Weights of a small transformer language model: attention and MLP in parallel.
MLP neurons of a small language model. Each row is named by its layer, matrix (down: output weights) and neuron, and shows model dimensions 48-111. Each number is 128 + 24 x the weight over its row's rms, rounded and kept within 0 to 255.
A block is one neuron, or neurons of one layer that tend to fire together. Before each block is what it responds to, as a language model described it from the Wikipedia text at the highest values.

Year tokens in dates. Year numbers or their first century digits (19, 18, 17, 14) after in, (, a month, or a line break, e.g. in 1415, (1943–.
L8.down177 [168 128 119 145 105 149 137 109 127 136 130 108 105 107  94 143 129 118 138 103 109 124  92 154  93 116 153 110 151 146 114 119 128 171 124 106 125 111 125 152 145 130  95 138 167 125  84 169 134 163 170 148 133 122 120 112  88 132 129 138 106  97 115 146]
L8.down428 [177 126 120 120  98  93 143 136 165  80 119 132 140 125 116  97  75 122  97 127 103 110 114 151 158 134 125 145 113  74 155 126 109 127 146  84 146 108 113 129 108 127  89 145 150 141 121 102 106 142 116  99 151 137 139 141 150 165 118 136 127 130 136 121]
L8.down1000 [132 136 111 100 146 108 152 110 138 124 108 141 113 150 147 102 112 149 175 106  92 166 124  93 102 118 159  70 120 158 119 115  97 132 160 177 130 143 175 132 167 109  97 105 106  73 121 137 113 105 109 129 107 134 138 128 119 139 118 107  96 118 117 127]
L8.down1414 [143 108 151 130 152 120 118 103 169 115  74 162 153 185 131 115 110 115 133 113 134 147 150 176 119 107 139 110  90 118 141 134  87 129  76  50 142 132  99  85 139 137 110  77 132 122 159 115 135 135  96 151 153 150 137 104 162 158 119 124 131 163 141 132]

Determiner after verbs. Determiners like the, his, their that open a noun phrase right after a verb or all, e.g. took the, compare the, walked their.
L2.down518 [137 145 148 103  89 113 112 150 120 116 115 122 114 127 137 129 127 110  97 119  98 123 119 123 118 103 122 141 105 135 144 176 141 158 184 130 147  91 104 186 144 121 134 162 176 129  73 116 123 119 154 179 162 163 153 165 117 103 129 143 117 122 164 138]
L2.down1109 [128 126 101 129 120 119 147 114 131 107 125 173 144 152 113 133 114 121 161 115 122 118 113 116 112 136 162  78 164 131 137  73 112 166 128  73 156 140 130 148 119 111 147 162 126  73  59 115 110 165 110 102 136 153 131  99 128 160 130 136  96 163 113 131]

Predicate start after copula. First word of the predicate right after a linking verb like was, is, are or became, mostly articles (the, a, an), sometimes adjectives or participles.
L2.down284 [138 139 100  80 143 130 129 136 116 141 163 172 123 149  85 152  99 159 149 107 142 119  96 138 140 163 126  99 146 145 139 133 141 136 167 132 119 156 108 141 142 146 108 112 141 140 118 128  81 165 114  83 140 115 122  78 142 125 109 118 124 149 153 128]
L2.down1381 [159 125 118 132 161 139  95 133 131 140 142 116 149 131 118 134 139 104 124 153 123  90 107 119 139 161 150  89 179 192 120  96 121 132 124  99 148 131  84 115 172  98 125 109 139 134  85 130 170  98 100 107 126 103 104 111 122 127 150 136 129 150 139 138]

Ordinal number suffixes. Ordinal markers such as th, nd, rd and whole ordinals (8th, 3rd, first, second) in ranks, editions, anniversaries, districts, centuries.
L8.down44 [162 121 122 126 104 128 147 131 140 170  91 165 115  93 124 159 126  87 131 138 101 121 145 127 153  88 121 173 143 107 105 103 151 127 125 182  91 114 118 132 125 171 142 107 136 164 145 113 134 104 119 100 152 125 144 142 156 114 137 126 180 129 138 126]
L8.down77 [172 138 124 111 111 146 138 136 137 134  86 121 100  71 140 131 107 140  88 137 107 159 122 147  98 105 150 153  95 145 161 136 124 130 115 130 121  97 124 133 142  80 103 128 153 143 104 130  97  99 130 187  81 156 145 147 160 158 133 143 128 105 146 129]
L8.down1090 [116 150 147 148 102  83 151  90 107 103 113 124 163 159 128 122 129 130 138 120 129 132 125  97 121 114 136 125 129 131 126  94 173  97 162 172 172 119 155 110 122 156 100 113 164 106 122 112 134 157 131 140 107 179 172 130 122  91 159 115 114 104 115 127]
L8.down1392 [148 151  73 115 134 110 121 106 131 137 123 134 104 156 132 102 104 174 156 111  96 112 143 114 133 172 121 117 109 191 143 118 121 139 163 168 147 144  92 117 127 136 135 128 137 123 133 163 148 137 126 106 149  92 149 103 129 133  79 126 151 100 122 192]

Team/organization name endings. Final token that completes a team or organization name, mostly sports clubs (Detroit Ti-gers, Devil-s, Dolphi-ns), and head nouns like team, Congress, Organization.
L7.down34 [ 87  85  81 139 143 179 147 150 123  93 134 144 125 191 132 135 164 129  91  90 140 159 155 156 153 163 136  97 107 122 115 123 122 132 121 134  92 148 146 147 124 119 156 123 116  76 101 110 116 180 141 120 162 130 103 120  89 106 159 147 126  99 116  82]
L7.down58 [ 96  91 106 104 108 132 127  99  99 112 129 146 121  64 112 150 120  99 115 151 150 115  98 112  69 123 116 121 123  90 144 101 142 127  93 145 116 155 115 150 110 162  95  79 104 152  95 131 126 106  71 116  81  92 125 124  90 121 205 168  82 132 149 130]
L7.down206 [141 149 129 186 131 150 113 141 107 132 141 141 143 103 139 131 141 121 127 139 116 149 163 116 181 113 128  74 174 106 129 117 129 115 153 115 134  97 113 113 120 148 135  76 165 125 108 138 158 182 136 133 134 155  91 120 163 114 131 126 125 123 125 139]
L7.down933 [ 95 105 136 146 168 122 103 142 141 107  90 123 133  94 127  93 144 134 140 123 142 123 127 117 146 123  96  97 127 177 144 140 133 142 122 193 131 170 123 139 101 137 112 135 181 159  91 206 144 105 123  90  69  83 100 125 169 102 134 109 123 150 110 143]
L7.down1161 [ 91  85 125 150 136 146 100 155 176 157 124 125 108 134 143 148 123 131 148 140 140 110 152 123 111 112 130 125 120 152  96 164 108 116  67 125 127 139 143 137  94 149 110 111 157 111 143 133 117 102 155 126 106 132  98 131 149 101 143 107 132 112 109 141]
L7.down1172 [116  84 120 134 119 138 130 100 120  68 108 129 156 128 116 144 140 155 173 110 155 106  78 104 140 119 130  96 161 118  93 107 124 138 103 101  65 107 106 116 114 124 123 105 156 201 154 120 115 129 106 119 140 102 135 127 130 158 143 149 105 143 137 122]
L7.down1371 [110 145 160 125 131 130 157 152 152 126 160 106  69 135 141 155 143 156 186 176 132 138 153 104 174 126 171 162 140 106 167  77 135 132 129 133 126 121 130 144 135 138 113 100 129 124 124 114  67 136 114 122 129  92  75  93 117 117 154 148 130 114 126 177]
L7.down1515 [ 97 119 128 124  82 100  93 108 162 101 157 129 126 167 110 172 129 155 138 158 132 130 126 119 163 117 116 135 115 175 116 159 142 105 112 150  81 171  94 133 138 134 176  92 154 178 165 126 124 140  91  91 156 152 110 115 145 115 117 161 111 170 124 150]

Clause-opening before subject. Words ending a lead-in where a new clause's subject comes next: complementizer that (insists that, announced that), for before an infinitive subject, commas after introductory phrases.
L7.down40 [185  82  85  97 123  75 137 138 120 126 108 112 102 143 116 152 106  92 119  92 118 114 112 146 148 134  69 124  94 118 116 143 109 132 133 174 138 129 163 130 134 138  98 156 119 126 119 153 175 120 114 150 113 140 121 163 122 138 107 148 154 122 137 121]
L7.down89 [154 138 109 114 135 125 104 152 138 143 116 128 143 144 127 105  99 137 106 142 125 150 133 131 115 140  62 132 116 134 144 126 158 152 124 154 106 130 119 119  98  72 130 111 116 118 145 132 161 137 119 135 150 129 108 154 164 192 120 124 143 123 101 127]
L7.down323 [134 176 125  91 120 124 145 145  83  96 136 164 136  76 124 132 116  89 122 118 127 127 129 114 132 138  96 120  77 126 120 151 142 144 134 106  87 116 155 101 152 101 101 161 134 109 128 125 128 143 143 120 128 116 104 142 126 129 119 148 164 158 129 118]
L7.down324 [189 142  94  93 136 122 106 116 139 143 105 111  99 151 143 115 123 122 124 120 140 155  57 134  99 104  90 142 150 141 127 123 146 126  87 120 142 125 134 135 175 135 100 117 117 164 126 118 109  69 107 132 136 109 107 138 118 115 122 121 110 162 134 100]
L7.down476 [115 126 119 127 138 133  93 140 122 143 119 114 147 143 125 162 126 139 121  58 160 197 147 136 122  87 151 130 142 104 118  94 128 133 135 149 126 133  99  98 133 127 112 102 105  97 141 114 121 130 109 102 139 126 109 104 135 136 147 150 165 134 148 121]
L7.down662 [173 146  98 100 130 155 102  99 141 176  86 137 163 153 101 153 124 127 143  90 144 136 135 135 105 127 105 162 148 159 127 161 134  97 106 160  95 131 112 141 118 111 100 154 116 120 103  95 109 120 170 196  88 134 139 134 146 134  94 129 118 146 112 112]
L7.down867 [133  96 137 110 132 133 102 130  92 133 156 148 149 121 133 115 131 105 118 161 133 132 164 120 144 133 153 131 168 131 144 145 101 147 121 120 129 119 116 100 123 126 154  83 137 108 109 117 127 104 139 130 112 146 151 123 113 148 143 131 122 126 121 142]
L7.down993 [137 127 130 133 118 143 114 137 106 119 145 146 142 116 137 151 127  57 139 136 110 140 126 143 117 146  86 163 133 146 108 102 119 167 122 177  89 106 154 150  86 114 118 151 148 140 145 123 150 110 129 129 137 184 101 100 132 145 120 124 109 136 128 176]

Ordinal and rank words. Ordinal and position words after "the" or a table separator, often in sports results and tables, such as first, second, last, 4th, and Fourth round.
L7.down21 [115 125 146 129 158 142 123  96 141 142 129 108  82 122 117 143 169 103 110  99  93 124 122 103 179 130 146 129  93 159 154  88 101 109 117 172 145 169 125 111 141 129 118  76 124 124 132 121 131 171 122 123 106 138 131 171  93 124 117 104 115 145 114 122]
L7.down305 [130 136 105 142 121 169 184 159  98 144 136 136 157 147 140  76 146 102 115 146 159 120 113 132 121 100 109 120 164 129 145 167  66 115 159 125 170 102 122 102  89 141 103 130 135 158  86 119 124 134 148 130 130 103 135 122 146 132 149 164 123 121 119  99]
L7.down440 [189 125 137 148 166 204 117 110 113 106  90  77 127 158 123 146 143 174 106 139 129 136 134 119 126 148 155 135 136 152 148 131 135 109 124 124 178 148 131 129 165  57 148 135 151 138 124 164 137 122 148 121 157  76 135 141 142 148 128 107 113 127 149  73]
L7.down586 [125 143 143 160 121 114 138 183 157 155 114 135 120 145 143 115 142  99 150 167  87 145  94 129  81 115  79 171 124 119 104  89 127  93 132 160 127 122 126 101 100 138 157 120 102 160 166 147  91 128 162 133 125 162 126 135 154 132 143 151  95 128  96 132]
L7.down802 [147 120 126 162 151 128 126 126  76 173 147 117  94 122 118 163 134 126 119 148 157 128 117 113  68 106 118 203 121 136  98 102 120  92 108 126 161 146 128 124 137 134 150 143 147 159 140 150 105 116 127 137 139 138 103 109 113 159 150  93 112 114 132  96]
L7.down1185 [128 125 137 109  95 107 106 123 112  76 149 159  92  94 124 157  83 144 124 129 119 119 137 135 140  89 110 103 125 159 105 112 131 115  78 144 116 117  97  82 156  83 133 125 146 132  95 108  88 128 138 128 109 119 112 125 120 149 123 147 102 145 139  99]
L7.down1208 [129  96 139 172 192 107 121 156 117 120 121 105 144 126 127 134 131 120 159 101 105  89 151 121 106 136 137 125 129 141 150 114 108 128  85 118 121 149 121 113 170 141 159 166 122 134 158 162 113 159 137 160 137  79 163 139 104 127 155 147 138 146  89 149]
L7.down1530 [120 127 117  88 144 165 131 146 104 154 142 144 132 106 128  86 141 122  94 121 130 126 109 161 118  96 119 129 110 137 140 122 125 103 124  97 151 106 155 116 170 145 167 112 128 187 140  81 165 164 168 120 170 135 120 149 121 122 128 173 128 116 116 116]

Year numbers. Year tokens, usually the last two digits after a split 19 or 18, in dates, lists, filmographies and election headings, e.g. 1950, 1884, 1960s.
L2.down394 [148 155 145 122 104 138  88 150 172 112 127 135  98 163 110 152 110 117 121 128 136 143 146 145 106 120 118 104 172 122 171  90 124 130  88 121 102 123 125 137 160 111 149 108 124 146 136  99 130 110 104  91 112  93 133 144 106 133 101 137 110 144 137 151]
L2.down914 [143  98  78 136 158 177 140  98  98 156 110  96 119 141 127 161 131 113 176 127 178 144 116 184 131 144 146 109 138 104  89  75 163 117 127 128 159 143 122  74 112  95  85  89 153 132  87 132 157 160 143 143 126 111 164 125 146 159  75 152 152 103 117 122]

Clause-introducing boundaries. Tokens that open a main or content clause: "that" after verbs like found, said, revealed, and commas after openers like However, As of 2012.
L2.down8 [139  82  68  95 115 120 116 147 116 134  99 134 144 131 136 112  87  96 130 171 127 156 131  63  92 158 122 130 181 135  81 159 105 135  91 121  90 163 118 149  98 129  93 131 125 110 132 119 143 148 160 119  58 148 105  71 143 130 151 114 113 130 131 160]
L2.down1159 [156 113  91  98 128  83 118 115 111 134  88 134 116 113 159 106  99  99  93 130 132 149 138  69 101 141 108  92 139  77 123 112 104 101 124 128  76 167 120  90 122 126 113 154 123 102 133 111 161 148 175 124 116 158 134 123 163 172 101 141 124 146 119 181]

Contraction apostrophes, evaluative adjectives. Apostrophes in contractions and possessives, mostly in quoted song titles or speech (It's, Can't, I'm), plus evaluative adjectives like rich, good, strong.
L7.down128 [137 134  92 132  40 120 135 110 123 152  97 172 107 105  93 128 116 109 123 160 126 154 167 111 111 114 145 106  61 150 142 129 144  89 109 121  84 108 155 143 110 120 157 121 113 169 169 143 126 151 111 121 128 191 112 122 138 101 168 171 127 149 154 141]
L7.down221 [126 160 115 147 125 127 124  83 156 129 156 132  92 158 163 144 161  88 124 138 140 130 170 131 111 122  72 129 140 153 114 133 150 143 164 165 115  83  94 145 118 154 124 147 151 126  37 159 146  76 144 137 150 120 180 148 115 117 167  78 106 108 102 157]
L7.down462 [131 159 142 141 114 129 142  87 130 129 124 137 130 142 143 113 116 147 118 126  93 159  92 133 133 130 150 141 138  94 194 124 180  81  96 127 114 138 119  95 143 103 106 148 125 142 130 127 109 146 131 144 167 139 131 116 151 136 126 177 146 105 121 154]
L7.down483 [102 100 103 108 131  86 105 104 147 117 114 132 104 150 114 103 146 148 153  97 119 103 139 111  80 110 119 124 135 129 102 142 137 109 100  86 104 107 131 101 123 111  78 109 110 146 147 167 109 134 101 149 117 120 106 131 126 118 171 134 132 118 105 131]
L7.down575 [145 115 120 109 124 101 126 123 155 148  87  94 112  89 152 183 137 147 112  94 147 145 143 170 127 159 116 127 150 131 133 159  89 116 153 101 157 130 171  99 106 167 120 156 149 129 150  99 123 104 114 111 108 170 175 171 146 127 158 129 161 118 130 123]
L7.down587 [134 121 105 123 148 106 116 130 131 147 154 101  85 101 159 112  77 108  87 148 161 151 148 181  86 121 121 119 159 122  89 131 126 111 136 116 110 130 145 107 163 144 140 123 113 114 147  96 112 113  90 144 137 117 169 129 107 126 148  83 174  89 139 126]
L7.down893 [159 142 107 113 182  93 122 109 103 129 114 106 124 156 142  92  96 127 127  86 127 174 168 161 169 111 108 102 178 157 134 118 155 109 113  71 110  65 108 115 102 154 114 121 161 120 111 135  99 162 141 131 137 132 156 133 124 114 136 125 139 121  91 136]
L7.down1416 [109 135 126 102 118 119  95 140  99 117 131 125 150 131 135 122 131 126 163 160  88 121  80 124 104 160 116 118 100 120 114 118 145 131 123 140 135 112 111  88  85 113 165 155 107 132  78 118 127 107 134 135 115 124 134 149 108 120 163 139 156 151 116 154]

Noun-phrase premodifiers. Tokens that open or premodify a noun phrase after a verb or preposition, mainly "a" (fitted with a, added…and a), plus adjectives like large, devastating, terrific.
L8.down436 [122 166 108  80 137 182 117 114 133 137 120 125 134  52 111  94 130 164 128 142 146 164 156 142 151 131  71 120 126 137 109 131 134 128 135 107 136 144 104 145 145 122 144 115 130  94 113 132 149 152 126  97 148 147 112 143 111 151 113  94 101 164 106 113]
L8.down819 [119 150 121 188 141 145 145  78 107 127 161 106  99 138 168 129 101 119  98 159  32 129 155 115  94 134  93 128 110 151 129  86 171 143 128 149 140 129 136 154 138 124 109 156 144 150 107 129 101 116  99 141 125  90 133 166 140 159 139 113 163 158 115 106]
L8.down1014 [165 136 119 122 156 137 130 117 145 105 151 107  95  81  94 129 113 108 191 138 127 135 130 108 115 131 134 155 111 117 144  88 130 181 146 154 123 130 109 132 108 126 156  99 148 118 104  94 143 137 131 132  88  92 100 120 119 107  75 103 138 129 121 141]
L8.down1074 [106 158 140 123 133 110 173 117 133 143 161 132 114 145 153 106 109 109 107 158 120 138 129 115 128 135  68 108 131 122 107 148 117 133 110 140 107 139 132 121 119  88 103 181  65 112 113 143 129 148 124 148 118 124 103 175 125 151 103 109 142 141 131 141]

Attributive adjective endings. Final piece of an adjective sitting between an article and its noun, as in a prominent role, a devastating fire, the final version.
L8.down69 [120 111 137  99 116 138 146  97 143 123  56 184 157 113 118 117 146 146 159 122 133 109 101  62 140 120  63  67 113 100 127 119 113 142 162 113 134 129 161 117 174 137 100 113 132 118 113 123 129 134 121 148 148 146 102 144 111 117 144 150 108 120 104 111]
L8.down197 [146 124 135 108 122 134 165 132 113 145 106 116  84 141 157 121 138 119 113  98 109 137 184 111 124 124 129 141 125 138 122 138 123 115 141 105 140 136 142 147 142 162 106 159 129 139  83 143 161 101  93 125 162 142  93 154 117 154 135 190 148 127 205 127]
L8.down809 [183 129 119  93 107 129 123 128 129 129 124 125  99 135 184 129 164 123 206 106 146 136  90 139 113 176 116 157 135 107 155  94 126 129 114  92 155 146 150 132  99 136 122 149 125 133  95 103 130 177 157 107 103  90 115 176 134 156 136 105 125  92 152  97]
L8.down835 [118  97  90 119 134 149 133  73 126 154  88 147 120 140 104 172 155 130 156 153 120  73  88 125 100  96 103 108 145 108 127 119 124  91 136  91 142 156 167 111 103 138 104 116 117 129 117 124 121 171 115 174 131 144 139 135  95 146 133 110 133 142 129 135]

Sports team name pieces. Final or middle word pieces of sports team and group names, usually just before the plural -s, such as Senator(s), Dolphi(ns), Alouette(s), Boilermaker(s).
L8.down85 [137 161 153 137 139 135 151 145 189 143 109 104 136 133 146 154 133 126 115 130 137 130 112 140 141  86 143 147 181 125 120 139 140 114 104  97 156 155 104  87 122 110 136  80 119 103  85  72 102 108  96 156 104 133 124 104 109  97 120 132 112 179 111 158]
L8.down880 [151 181 125 111 136 124 131 199 141 110  92 152 160 116 132 144 123 151 108 130 138 159  66 150 178 125 174 158 155 137 130 106 170 153 107 137 116 127 133 176  90 119 155 130 107  91 134 110 101 139  80 165 169 116 148  60 115 162  87  88 134 118 136  93]
L8.down1201 [135 149 159 119 145 141 158 127 126 111 125 131 141 150 135 139 122 163 145 135 124 121 121 142 172 113 141  85 168 151 120 133 100 116 130  85 125 128  63 130 121 130 131 135 186 107  76 163 111 139 158 125 161 105 127 129 157  93 126  69 107 137 121 120]
L8.down1295 [117 120 145 153  79 132 130 166 146 133 109 162 114 164 134 161 129 136 147  90 143 143 132 134 152  97 179 170 158 113 123 118 146 104 137 103  98 143 128 147 162 135 116 111 119 120 135  98 137 109 141 181 144 119 178 137  89 136 112 122 113 178  70  91]

Predicate after copula. The first word or word-piece right after was, is, are, be, too or not as, usually a predicate adjective or participle, e.g. hard(ly), weak, clear, over(thrown).
L7.down274 [159 163 105 129 123  79 157 176 109 108 108 136 138  82 142 145 117 128 161 143 124 149 117 136  84 126 124 151  91 166 172 130 130 122 128 162 138 108 123 136 129 126 121 140 103 156  64 114 196 105 100 131 121  97 150 117 158 117 139 102 138 113 127  68]
L7.down398 [104 124 109 135 174 131 110  86 137 142 120 137 100 115 122 130 188 129 197  86  67 113 116 152 103 121 126  86 116 145 139 134  89 127 121 152 122 162 141 150 115 109 139 101 119 168 167 154 146 115 147 129  60 121 134 163 148 143 131 170 108  80 174 157]
L7.down530 [166 120 146 129 147  91 172 152 115 149 127 146 172 174 156  69 112 122 131 142  77 185 129 131 134 125 116 141 118 138 162 121 111 121 156 147 124 150 137 120 134 167 112 145  80  90 126 165 118  99 108 154 106 137 142 196  97 164 118 126 144 158 141 145]
L7.down634 [175  98 110 100 128 113  83 141 112 130 122 119 140 126 130 151 151 147 123 152 140 130 108 168 122 139 119 118 126 120 100 134 139  99 153 199  96 110 181 103 118 165 102 152 126 157 127 137  88 114 133 176 128 156 191 118 154 115 127 122 135 148 176 136]
L7.down683 [114 151 144 133  88 182 177 138 146 157 170 122  89 142 135 129  97 150 131 147 166 134 146 108 104 100 102 128 162 137 120 150 157 132 128 105 131 132 146  86 129 113 125 132 124  90 149 118 110 112 138 151 143 128  89 142 165 118 145 144 131  45  59 117]
L7.down1206 [138 117 117 105 131 126 110 140 122  93 128 143 129  93  91 141 106 135 126 128 153  90 147 100  71 137 152 100 142 154 137 114 116 104  96 133 155 126 177 138 138 147 171 142 102 144 128 191 120 129 136 137 151 155  99 116 165 114 136 107 151 109  98  95]
L7.down1377 [122 137 128  86 107 122 151 123 132  90 137 151 136 152 151 109 125 109 151 123 131 119 186 146 124 115 151 131 177 136 120 157 125 131 127 184 124  94 154 169 112 134 113 132 145 171 106 115 125 117  94 101 117 184 174 172 120 133  89 107 124 113 137  95]
L7.down1408 [112 144 136 118 149 114 129 188 123 162 115 126  99 121 115 154 131 110 113  90 119 145 197 118 145 161 105 154 117 154 163 128  97 138  92 115 107 121 160 119  95 121  87 138 126 121 114 166  90 110 125 116  96 113 113 192 132 116 164 131 170 150 134 155]

Infinitive to and modals. The word to, and modals like can, would, will, may, that come right before a verb, especially be, as in "found the film to be", "can be found".
L8.down407 [105 129 171 125 130 138 139 152 103  87 146  92 132 109 109 137 161 134 146 140 181 120 125  88  93 137  85 133 161 146 115 126 129 126 160 170 157 130 166 112 168 133 135 107 140 153 119 153 156 125 111 123 119  94 127 158 142  93 107 136 127 142 137  93]
L8.down523 [119 121 111 177 115 163 136 115 152 163 145  88 159 121 157 136 121 156 139 126 191 110 109 136 155 102  75 164 155 115 145 115 113 138 161 114 126 142 147 153 151 129 144 133 127 156 102  86 104 160 159 133 142  81 174 118 119  78 108 148 109  70  93 146]
L8.down592 [144 101 131 101  97 149 130 126 120 134 113 167 127 177 138  93 121 108  93 138 135 123 157  99 119 108 134 129 147 145 137 134 127 152  99 160 110  99 141 104 112 154 123 136 122 118 116 140 138 149 136 169 108 105 125 193 148 104 116 112  95 132  78 136]
L8.down854 [129 153 107 129 131  92 122  94 109 174 186 126 155 121 101 133  98 109 129 144 102 127 162 123 111 129 105 110 114  68 127 148 100 159 168 139 126 121 128 113  59 147  92 164 128 109 103 128 105 145 120 150  90 112 125 173 131 121 121 158 134 139 144 103]

Dates and time periods. Year or decade digits completing a date, such as late 1700s, early 1920s, 1748, plus time-order words after the, like first, earlier, previous, ancient.
L7.down167 [118 132 126 111 101 146 142 151 176 127 107 115 121 148 102 116  88 155 117 115 151 137 110 122 109 115 147 111 175  90 172 141 152 110 120 108 131 151 163 144 125 114 135 135 134 123  90 180 110 132 170 128 149 120 133 140 123 137 155 124 100 135 107  73]
L7.down198 [108 122 129 130 112 162 106 139 168 146 123 122 117 148 162 162 166  90 127 135 142 142 135 156 118 144 163 130 143 127 139 138 147  97  98 122 142 158  97 144 136 194  69 141 137 111 123 123 152 139 120 145 119 111 160  85 106 140 106 132 146 155 173 134]
L7.down276 [139  85  99 158  89  99 134 126 143 161 116 159  99 139 114 161 195 101 123 139 144 106 147 117 130 132 138 122 141 158 108 128 139 139 140 168 122 151 185 159 110 118 148 163 124 193 116 130 133 176 123  97 102 103 191 110 120 117 125 142 106 108  88  98]
L7.down335 [162 151  98 114 102 167 137 145 154  98  97 173 105  89 100 145  88 168 137 204 135 136 143 127 118 139 158  80 139 146  98 143 167 134 142 109 122 161 137 115 139 149 147 170 136  84 122 127 161 133 147 126 103 139 137 119 115 139 145 166 113 165 117 150]
L7.down375 [119 172 116 163  77 131 151 110 113 111 151 138 163 128 160 106 121 154 108 102 175 140 115 131  83 117 108 101 119 102 159  94 171 126 118 128 107  97 142 126 120 119 135 138 145 155 129 151 114  80  73 119 156 120 133 178 134 168 121 157 128 167 112 102]
L7.down937 [157 156  97 130 125 114  80 146 131 126 146 161  92 131 108 131  72  95 133 144 126 131 105 156 125 143 117  87 114 123 119 145  91 133 109 108 129 128 173 164 115 134 111 171 111 169  92 182 147 134  94 142 125 120 133 108 115 181 141 140 155 109 117 140]
L7.down1112 [161 112 124 138 145 115 148 152 121  82 120 116 126 109 129  98 131 128 113 164 146  85 134 143 118 173  81 115 107 156 134 131 153 170 140 107 135 138 130 115 155 144 143 124 170 121 137  99 164 129 118  94 148 127 113 150 120  54 134  87 123  93 128 110]
L7.down1183 [155 105 132 152 141 141 132 116  78 103 132 138 188  63 136 104 122 112  73 151 173 116 124 141 102 140 141  93 150 152 131 137 137  91 141  85 135 117 148 113 125 108 181 155 113 122 128 146 126 146 106 111 153 125 142 145 127 169 113 129 142 130 187 113]

Ordinal rank "second". Ordinals, mostly "second", giving a finishing place or rank in sports results and offices ("finished second", "second vice-president"); more weakly, other ordinals and word-start pieces ("tend", "hand").
L2.down497 [162 114 155 124 138 119 108 139 121 129 115 148 104 184 117  90 142 130 104 112  91  98 119 169 110  95 167 141 113 115 161 130  86  98 100 129 132 124 146 144 127  97 135 138 112 121 143 129 146 141 140 113 155 151  80 124 156 109 189 127 141 119 167 141]
L2.down510 [121  95  87 143 123 133 113 130 141 132 118 140 129 142 122  98  94  83 142 103 151  95  73 103 139 136 120 140 117  76 138 135 174 105 123  71 122 123 124  96 106 132  93 132  82 148 162 147 138 110 111 105 142 145 119 119  90 123 100  88 119 165 101 136]

Verb after infinitive "to". Verbs right after infinitival "to" or modals, especially "have" (to have, would allow, would remain), plus "been" after have/had and mid-word pieces.
L2.down1356 [123 135 134 149 148 166 147 146 111 144 123 108 137  63 137 135 132 146 136 159  77 128 123  85 109 126  88  57 111 112 149 187 112 119 151 106 103 134 125 104 143 135 135 146 131 119 139 100 129 149 171 171 125 141 137 131 133  91 105 137 146 114 130 120]
L2.down1457 [119  76 149 169 131 156 187 138 152 110 138  82 105 112 125 149 128 164 107 120 152 119 134 113 149 109 131 143 115 136 148 128 134 114 138 112 153 122 126 117 104 100 157 105 140 143 151 109 128 131 142 141 117  74 145 118  89 137 145 168 113 110 134 112]

Quote function-word continuations. Mostly function words or second word-pieces right after an auxiliary or word start, especially inside quotations: "wouldn't have", "like to", "so-me".
L7.down27 [138 151 138 147 131 144  91 120 111 146 125 124 121 104 134 173 117 103 158  99 131 131 129 127 109  84 130 127 121 129 110 109 123 134 117 115 153 116  67 147 148 114  62 133 148 109 135 126 129 147 135 117 174 131 127 123 140 148 162 141 153  82 137 106]
L7.down257 [117 147 122 147 116 121 121 115 141 150 139 134 143 103  76 140 138 102 129 144 145 130 125 150 149 138 156 145 131 148 136 103 136  93 123 118 182 119 189 128 153  91 136 107 137 115 122 133 103 126  89 157 135 120 176 151 140 151 143 130 106  88 116 132]
L7.down389 [155  93 159  93 147 153  78 131 129 132 135  99 113 124 150 132 120 130 109 109 109 135  98 135 158  80 107 183  87 149 122 155 112 144 124 183 104 121 118 115  56 110 113 163 160 128 152 176 139 139  85 109 121  97 122 126 100 121 122  96 117 134 143 151]
L7.down650 [ 88 163 126 114  95 143  98 147 105 124 146 181 120 128 146 114 124 129  95 124 146 117 132 125 149 137 117 131 112 140 155 123 141 124 132 144  86 177 105 132 139 127  98 182 103  96 115 117 128 137  86 123 127 178 142 117 109 124 135  95 122  86 133 136]
L7.down653 [118 148 130 131 143 157 101  89 151 154 132 159 145 116  85 163 171 223 152  94 111 124 142 135 126 149 178 110 149 136 170 173  83 123 139 130 151 110 138  75 109 153 173 154 124 127 139 144 103 128 140  97 120 104  84 143 114  79 135 117 107 103 160 161]
L7.down696 [135 100 169 197 129 136 127 143 133 134 118 171 108 147 142 117 165  99 157 120 141 100 141 163 125 101 118 111 141  90  94 177 125 142 148 104 122 128 113  92 128  98 140 160 162 156 126 142 151 180 147 121 161 128  77 143 141 100 131 149 120 104 133 133]
L7.down736 [140  94 120 145 123 139 104 142 130 118 126 131 131 161 105 133 158 147 159 164  91 109 149 125 161 162 165 100 135 144 131 114 148 145 112 105 107  95 120 114 139 126 145 126 128 110 115 132  88 109 101 159 156 137 141 152 146 153 171 148 115 123 129 105]
L7.down1507 [134 151 161 163 118 146 116 136 113 147 136 107 120 114 146 152 110 104 132 116 135 120 133 123 155 116 163 180  89 147 121 135 117 138 153 124 144 155 130 137 113 150 129 102 155  93 126 160 131 108 111 133 128 142 123 115 104 126 162 149 144 122 115 144]

Sports team/venue name endings. Final pieces of team, venue and competition names in sports tables and articles, such as Tigers, Morgan State, Faurot Field, Major League.
L2.down658 [124 131 111 145 159  92 122 156 145  91 106 145 149 100 100 152 125 114  98 110 143 118 103 147 142 124 138 110 108 129 191 165  83 106 130 134 157 131 134  94 146 196 120 108 107 137 125 115 131  79 108 119  95 109 197 161  98 100 168 130 155 157 120 186]
L2.down1076 [133 175 111 116 140 142  83 183 137  96 143 129 133 153 138 116 134 147 160 115 130 114 101 126 130 104 125  89 107 101 109 137 146 178 131 135 113 132 143 171  99 116 113  72 128 113 145 127 170 114 159 145 136 117 144 105 131 142 135 138 125 139 127  95]

Complement-clause openers. Words just before a stated goal, claim or wish, such as that after confirmed/hope, is after purpose/objective, and wanted, needed, able before to.
L8.down297 [149 144 128  95 110 102  93 113 100 117  96 124 143  90 159 115 114 138 145  91  96 173 116 147 124 137 140 134 137 109 127 120 109 121 106 142 126 104 108 133 139 147 108  93 134 151 105  91 120 119 129 106 117  85 116 107 124 133 135 189 149 152 181 200]
L8.down825 [160 136  89 107 130 128 163 148 133 112 101 133 112 134 126 175 108 100 107 170 109 136 139 111 103 127 132 194 102 134  89 110 118 156 138 134 136 115 148 105 121 153 127 158 195 118 132 131 126 136 136 133 127 122 123 105 148 120 186 106 102 159 130 108]
L8.down1386 [144 137 107 133 129 119  79 149  83 165  94 147 105 136 144 128 112  73 138 157 149 135 150 144  91 141  93 141 121  97 122 135 150 103 112 160 119 130 144 102  92 116 108 150 149 109 121 137 103 122 154 161 142 126 124 133 138  93 170 154 113 184 134 115]
L8.down1493 [115 174 167 108 117 138 151 103 154 126 133 108 131 119 149 158  95  75 158 127 115 125 120  97 131 125 125 172 118 131 141 138 146 123 140 161 138 124 138 117  83  61  92 143 136 143 140  88 150 134  85 148 143 153 106 122 122 136 136 125 146 115 106 119]